{"n_layer": 8, "d_model": 768, "n_head": 12, "n_kv_head": 3, "head_dim": 64, "d_mlp": 2048, "vocab_size": 16384, "activation": "swiglu", "norm": "layernorm", "norm_place": "pre", "norm_eps": 1e-05, "positions": "rope", "rope_base": 10000.0, "rope_fraction": 1.0, "qk_norm": false, "attn_scale": 0.125, "bias": "none", "tie_embeddings": false, "parallel_block": true, "init": "uniform", "init_std_qkv": 0.0249, "init_std_o": 0.0, "init_std_up": 0.0249, "init_std_down": 0.0, "optimizer": "muon_variant", "lr": 0.0013, "beta1": 0.9, "weight_decay": 0.18, "lr_head": 0.00672, "grad_clip": 2.0, "warmup_steps": 200, "schedule": "wsd", "decay_fraction": 0.922, "decay_shape": "linear", "final_lr_fraction": 0.05, "batch_tokens": 262144, "seq_len": 1024, "doc_mask": false, "train_tokens": 1449000000, "steps": 5528, "dataset": "wikipedia_en"}
MLP neurons of a small language model. Each row is named by its layer, matrix (gate and up: input weights) and neuron, and shows model dimensions 32-95. Each number is 128 + 24 x the weight over its row's rms, rounded and kept within 0 to 255. A neuron's up and down rows have the sign that makes its largest values positive.
After each neuron's rows, "fires on" lists the tokens most often at its 100 highest values on Wikipedia text that the model never trained on.

L4.gate807 [140 135 147 148 119 115  88 129 180  84 140 120 106  84 128 135 136 117 140 151 159 156 143 105 139 112 126  81 148 126 107 148  95 167 121  65 129  74 149 113 133  97 123 103 127 114 144 167  99 140 167 148 152 137 111 165 139 128 100 101 166 117 174  93]
L4.up807 [169  94 109 104 123 132 134 140  97 141 143  89 135 126  79 132 139  77 135 119 119 125 126 123 126 113 116 113 150 143 136 103  97 117 157 114 117 121 112  93 104 176 142  97 144 133 112 121 100 101 132 117  84 131 116 131 108 102 174 153  83 140 133 128]
fires on: "=", "\n", "from ", "have "

L4.gate1776 [147 126 139  91 141  95  77  96 101 131 102 109 133 154  91 145 124 140 125 125  86 140  99 147 118 117 188 125  99  80  88 132 108 174 135 146 139  87 128 166 108 142 106 149 128 131 123  65 108 167  99 101 109 120 133 133 153 123 163 118 153 161 134 136]
L4.up1776 [117 108  90 113 124  88 138 148 101 110 175  91  94  99 116 131 117 145 101 144 150 127 110 106 160  73 134 119 115 188 101  89 133 151 112 141  98 138 161 116 108 139 151 132 123 106 134 112 151 120 156 145 106 122 128 109 118 134  81 159 127 133 101 127]
fires on: "who ", "(", "re", "also ", "-", "196"

L4.gate465 [129 147 100 161 142 108 158 166 131 111 109 154 173  86 154 167 114 115 109 118 110 144 130 183 110  99 145  99 150 130 128 128 150 117 122 190 105 142 102 126 163 110 138 142 147 120  93 122 141  85 160 111 112 176 157 126 130 164  93  64 115 128 119 171]
L4.up465 [141 145 164 157 155  98 125 124  73  89 101  83 116 101 107 132 145 138  88 149  99 150 114  97 132 134 127 130 174 108 122 120 113 132 140 133 110 143 171 113 106 158 101 133 142 122 119 131 109 131 103 128 122  58 115 104 104 146 139 121 172 151 183 110]
fires on: "—; ", "| ", "; ", "(", "- ", "L "

L4.gate1428 [147 164 133 151 133  52 152  93 131 124 109 130 128 126 140 151 118 140  87 110 107  91  80 131 127 158 161 160 107 145 121 143 125 131 194  86 151  89 116  90 151 183 160 114 131 133 102 133  82 151 122 151 158 149 125 108 141 145 146 110 128 127 139 103]
L4.up1428 [131 148 123 141 161  96 155 176 121  99 106 155  78 109 148  88 106 137  92 119 115 116 122 144 130  84 134  91 152 134  99 132 120 128 158 121 112 134 121 130 180 144  92  97 124  95 124 129 103 152 158 161 158 141  68 120 116 132 140  92 137 149 100 128]
fires on: "\n\n", "===", "==", "played ", "question", "===="

L4.gate1624 [121 121 147 142  62 117 149 123 114 129 125  80 125 146 107 117  89 138 176 129 135 160 174 153 128 118 153 171 174 127 128 142  81 153 128 109 126 113 151 122 121 149 157 145 165 116  93 106 116 141 115 132 112 150 140 134 141 137  87 119 116 132  89 115]
L4.up1624 [130 110 104 103 137 108 138 145 151 102 177 126 106 140 137 115 180 103 120 130 111 183 126 158 132 124 138 139 154  96 138 108 141 147 188  73 135 153 109 120 173 146 121 148 108 152 128 143 108 140 134 138 147 169  95 102  97 151 159  98 150 130 120 125]
fires on: "==", "===", "- ", "); ", "\n\n"

L4.gate537 [142 162 135 110  87 111 127 129 138 135 178 100 117 153 174  93 102  87 161 134 135 101 140  95 137  96 166 115 131 119 103 144 142 146 157  94 179 119 107 103  60 110 116 123 146  97 119 137 162 133 162 164 111 111 132 130 109 118 152 125 160 127 187 142]
L4.up537 [177 142 123 132 157 123 136 101 135 158 145 134 130  72 139 121 115 101 123 148 109 134 143  72 132 143 168 141 138 103 122 134 104 125 117 120 159  77 120 121  49 173 164 142 110 165 109 110 166  84 125 109 158  88 133 134  97 118 175 118 141 131 134 112]
fires on: "==", "time", "years"

L4.gate2003 [148 114 119 154 118 117  95 137 164 115 124 134 129 122 136 105 120  78 118 139 165 170 126 151 110 133 189 118 102 125 107 125 136 136 179 143 111 131 123 139 145 158 104 120 136 131 114 148 101 121 113 118 128 150 182 112 129 158 165 128 110 158  98 121]
L4.up2003 [ 90 158 186 137 178 105 136 172 161 140 144 145 143 164 107 160 125 113 161 124  78 120 171 137 158 137 128 133 140 123 156 121 130 135 120  97 143 151 119 150 133 121 118 183 112 139 167 162 140 110 108  96 160 140 131  87 141 112 121 141  96 116 139  85]
fires on: "==", "== ", "–"

L4.gate903 [167 130 131 138 144 192  88 134 115 109 129 150 117 134 135 131  96 121 124 130 126 133 105  99 151 120 174  99 116 143 143 143  97 117 160 112 105  95  79 100  91 147 125 135  90 147 146 141 139 130 194 127 156 124 110 157 120 154 138 126 129 129 121 122]
L4.up903 [178 118 187 161 116 141 143 124 100 152 133  95 121 129 122 118 103 117 139 104 132 130 102 101 134 122 120 123 135 176 138 119 100 162 106 116 104 105  61 135 108 134  95 156 104 136 106 142 139 142 180 134 145 105 130 154 137 120  91 103 141 113 125  91]
fires on: "| ", "-", "ag"

L4.gate1279 [102 136 146 135 162  98 137 143 151  93 154 119 123  92  91 134 100  87 146  97 118 138 132 107 150 166  90 137 143 116 112 147 144 128  97 177 141 151 101 137 127 164 116 159 122 119 115 143 128 125  91 159 148 132  89 133 120 160 117 159 150 124 125 114]
L4.up1279 [135 148 132 126 134 140 107 104 174 124 148 130 121 152 128 144 172 161 135 131 141 110 118 126 142 154 162  94 161 113 158 150 158 178 117 151  76 124 119  89  81 116 123 102 138 157 102 140 146 127 104 108 102 154 118 132 156 114 143 112 141 138 152 161]
fires on: "\n", "; ", "n", "B", "\n\n"

L4.gate2029 [142 145 134 116  85  84 140 112 105 118 123 139 141 128 127 162 151  89 160 129 105 134 126 170 155 149 109  99 116 140  98 134 154 155 118 135 153  96 136 145 143 125 100 127 109 101 145 100  88 118 116 121 124 145 112 102 148  97  96 108 113 101 129 137]
L4.up2029 [127 151 131 148  81 161 105 146 111 128 125 128 107 134 147 136 137  96 153 154 123 142 109 121 120 126 150 137 172 108 110 113 124 150 103  86 116 135 139 129 127 176 110  94 125 197 131 134 130 132 139 118 125 167 132 120 138 119 108  86 112 126 106 136]
fires on: "| ", "- ", "\n"

L4.gate864 [114 111  99 129 147 118 162  98 156 121 101 105 123 122 114 116 133 106  90 110 156 142 144 142 140 101 122 162  85 132 127 164 131 145 174 127 140 144 142 142  94 124 177 151 102 143 134 130 130 145 142 102 117 147 117 154  90 143  99  99 165 154 118 150]
L4.up864 [129 150 143  98 156 116 132 137 132 103 157 147 146 146 129 145  80 156 131 132 168 120 172 162 118  72 164 155 114 185 156 142 110 120 167  99 141 136 114 117 143 128 159 145  95 169 120  97 132 121 153 151 133 169 138 175 145 136  98 128 166 129 144 113]
fires on: "(", "–", "\n\n", "- ", ") "

L4.gate640 [131 127 185 103 105 124  98 141 141 145 123 143 120 111 122 111 116  91 164 127 188 164 130  93 153 164 144 135 130 140 127 156 135 141  92 101 149 124 126 124  87 136 142 127 156 126  85 127 135  90 148 116  99 197 182 120 150 165 151 125 143 118 156  99]
L4.up640 [132  90 149 124 135 111 142  90 103 104 118 102 120 110 119 125  90 108 125 138 143 100 127 138 150 132 110 162 166 107 122 124 172  89  93 128 161 126 111 114 149  93 114 122 129  94 164  90 124 152  78 148 142 124 125 132  87 108 117 157 175 129  90 139]
fires on: "==", "==="

L4.gate765 [162 121 117 110 160 147 106 110 105 166 106 132 141 125 155 127 172 135 101  88 149 131 122 143 116 115 128 112 141 131 140 162 157 116 173 129  50 142 131 109  99 166 116 134 121 121 150 106 144 131 196 115 154 107 100 124 142 134 153 153 142 141 127 156]
L4.up765 [135 148 120 102 131  97 165 120 124  91 135  96 157 160 136 152 138 129 104 141 136 148 119  95 120 131 125  86 146 115 151 115 125 112 122 137  80 164 136 131 116 159 107 146 121 139 102 155 131 117 156 128 107 133 150 151 133 115 119 102 139 130 169 109]
fires on: "| ", "\\", "Angeles "

L4.gate1104 [123  89 122 128 178 164 111 126 101 112 141 178  84 123 147  97 131 120 139  82 117  67 137 127 120  99 110 123 158 120 119 175 117 133 137 166 100 142 119 116 107 108 189 111 156 131 104 117 112 130 148 130 129 168 149 166 152 132 123  88 139 134 172 153]
L4.up1104 [148 163 140 135 124 105 123 120 115 137 122 156 106  84 103 141  97 104 154 144  97 152 114 134 179 108 114 139 168 129 101 122 117 145  84 112 121 118 113 143 117 191 123 136 144 130 154 124 136 138 170 130 160 117 169 113  91 139 127 123 121 135 131 127]
fires on: "| "

L4.gate1541 [111 104 123 134 159 104 105 104 158  84 123 187  92  97 108 122 111 144 136  99 163 120 142 113 131 125 106 122 146 144 136 108 152 135  88 135 135 159 127 128 137 120 195 134 126 141 102 166 100 131 110 139 154 128 167 127 140 134 119 124 116 118 123 116]
L4.up1541 [147 147 147 116 130 168 154 115 183 113 133 153 134 113 138 154 121 125 100 131 102 139 119 136 138 147 161 114 124 111 132  87 125 104 103 134 109 150 138 150 109 115 129 123 150  86 131 128 107 145 148 131 154 151 139 131 102  96 123 100 121  62 117 188]
fires on: ",", "′", "W ", "| ", "°", "L "

L4.gate946 [115 131 132 121 125 113 109 133 143 138 125 141 129 142 111 132 120  82 136 155 137  88 141 108 148 124 137 119 118 117 100 108 117  82 134 138 138  86 103 144 118 147 160  92  98 122 107 151  98 105 106 156  94 130 165 116 175 152 143 125  78 122 139 108]
L4.up946 [132 118 168 110 136 107  90  97 101 152 141 110 106 128  98 161 159 137  88 112 108  81 157 137 155 113 147 112 127 168 138 108 128 105  88 139 139  96 103 159 129 140 146 124 122  98 150 103 147 161 160 148 146 160 141 160 154 125 121 151 119 144 137 115]
fires on: "=="

L4.gate533 [162 124 174 157 101 120 118 105 125 154  68 139  78  93 119 144 129 180 110 140 115  93 156 108  97 144 151 166 138 102 103 137  94  97 108 134 180 121 125 147 179 125 108  96 103 163 108 157 143 163 115 171 168  90 133 128 154 117 126 140 127 158 122 126]
L4.up533 [131 124 113 130 163  71 152 142 152 124  96 160  98 131 118 112 106 144 150 117 132 141 131 155 111 128 102 154 118 157 129 111  70 107 135 136 125 161 121 130 178 143 128 116  97 115 144 146 147 117 130 145 152 114 124 117  63 121 162 132 134 122 112  79]
fires on: "of ", "to ", "in ", "om", "help ", ": "

L4.gate1216 [140 107 124 105 103 139  98 144 123 111 119 103  59 119 139 138  86 107 132 146 100  84 134 126 130  84 154 128 117 168 140 100 125 103  99 153  86 124 123 133  68 138 115 131  91 114 157 131 138 130 153  93 143 123 154 143 168 153 132 140 151 106 133  60]
L4.up1216 [164 141 166 122 101 143 117  93 152 119 138 127 152 147 125 145 127 172 114  97 121  90 146 138 150 134 135  94 132 159 122 155 146 130  96 158 141 106  93  92 113 133 136 101 106 110  85 109 156 116 118 129 143 101 103  94 125 135 139 147 102 151 123 133]
fires on: "to ", ":", "==", "\n\n", "of "

L4.gate1188 [162 119  94 161 121 117 117  93 188 120 148 124 132 128 106 141 144 114  89  85 139 149 141 143 107 114  78 131 128 129 133 177 166 121 117  97 127  88  89 106 111 123 122 121  66 159 152  93 145 129 136 117 135 147 131 118 124 117 143 156  96 158 125 138]
L4.up1188 [109 124  99 159 117 138 105 155 161 115  99 172 112  90  75 205 171 156 129  93 116 123 139 119 137 165 125 139 119 117 144 142 105  95 140 115 168 112 135 138 121 126 139 149 115 108  87 207 145 139 157 134 134 166 143 138 105 130 111 110 124 152 120 150]
fires on: "===", "=="

L4.gate1174 [164 137 133  85 118 110  91 117 155 120 134 120 124 102 135 131 119 145 198 165 187  70 140  88 116 109  92  95 135 162 151 128 116  98 145 148 143  88 155  98 124 127 141 116  99 140 113 107 128 117 158 112 147 148  91 103 103 101 106 133 123 138 166 116]
L4.up1174 [138 149 112 171  90  89  86 139 120 140 134 142 174  99 160 144 140 151 120 116  61 115 151 151  62 102 165  83 127 180  92 109 157 115 137 148 138 117 112  99 112  92 133 120 106 144 140 127 133 110 152 145 131 131 125 149 147 126 134 143 129 150 166 107]
fires on: "==", "==="

L4.gate845 [144 155 136 125 183 115 147 143  76 122 115 144  95 123 132 130 159 135 145 140 125 101  82 110 131 127 117 170  88 136 147 121 140 155 125 125 124  84 106 117 116  96  96 125 127 152 120 134 117 127 147 170 170 106 129  93 137 130 169  98  83 117 116 145]
L4.up845 [132 117 119  84 116 121 110 148 173 144 105 119 119 123 119 123 154 131 115 119 165 147 105 150 162 119 161 154 136 131 140 147 149 116 150 120 100 158 142 109 124 127 164 139 112 105 138 126 115 152 160  95 104  85 122 137 149 180 150 143 120 129 162 146]
fires on: "and ", "or ", "& ", "not "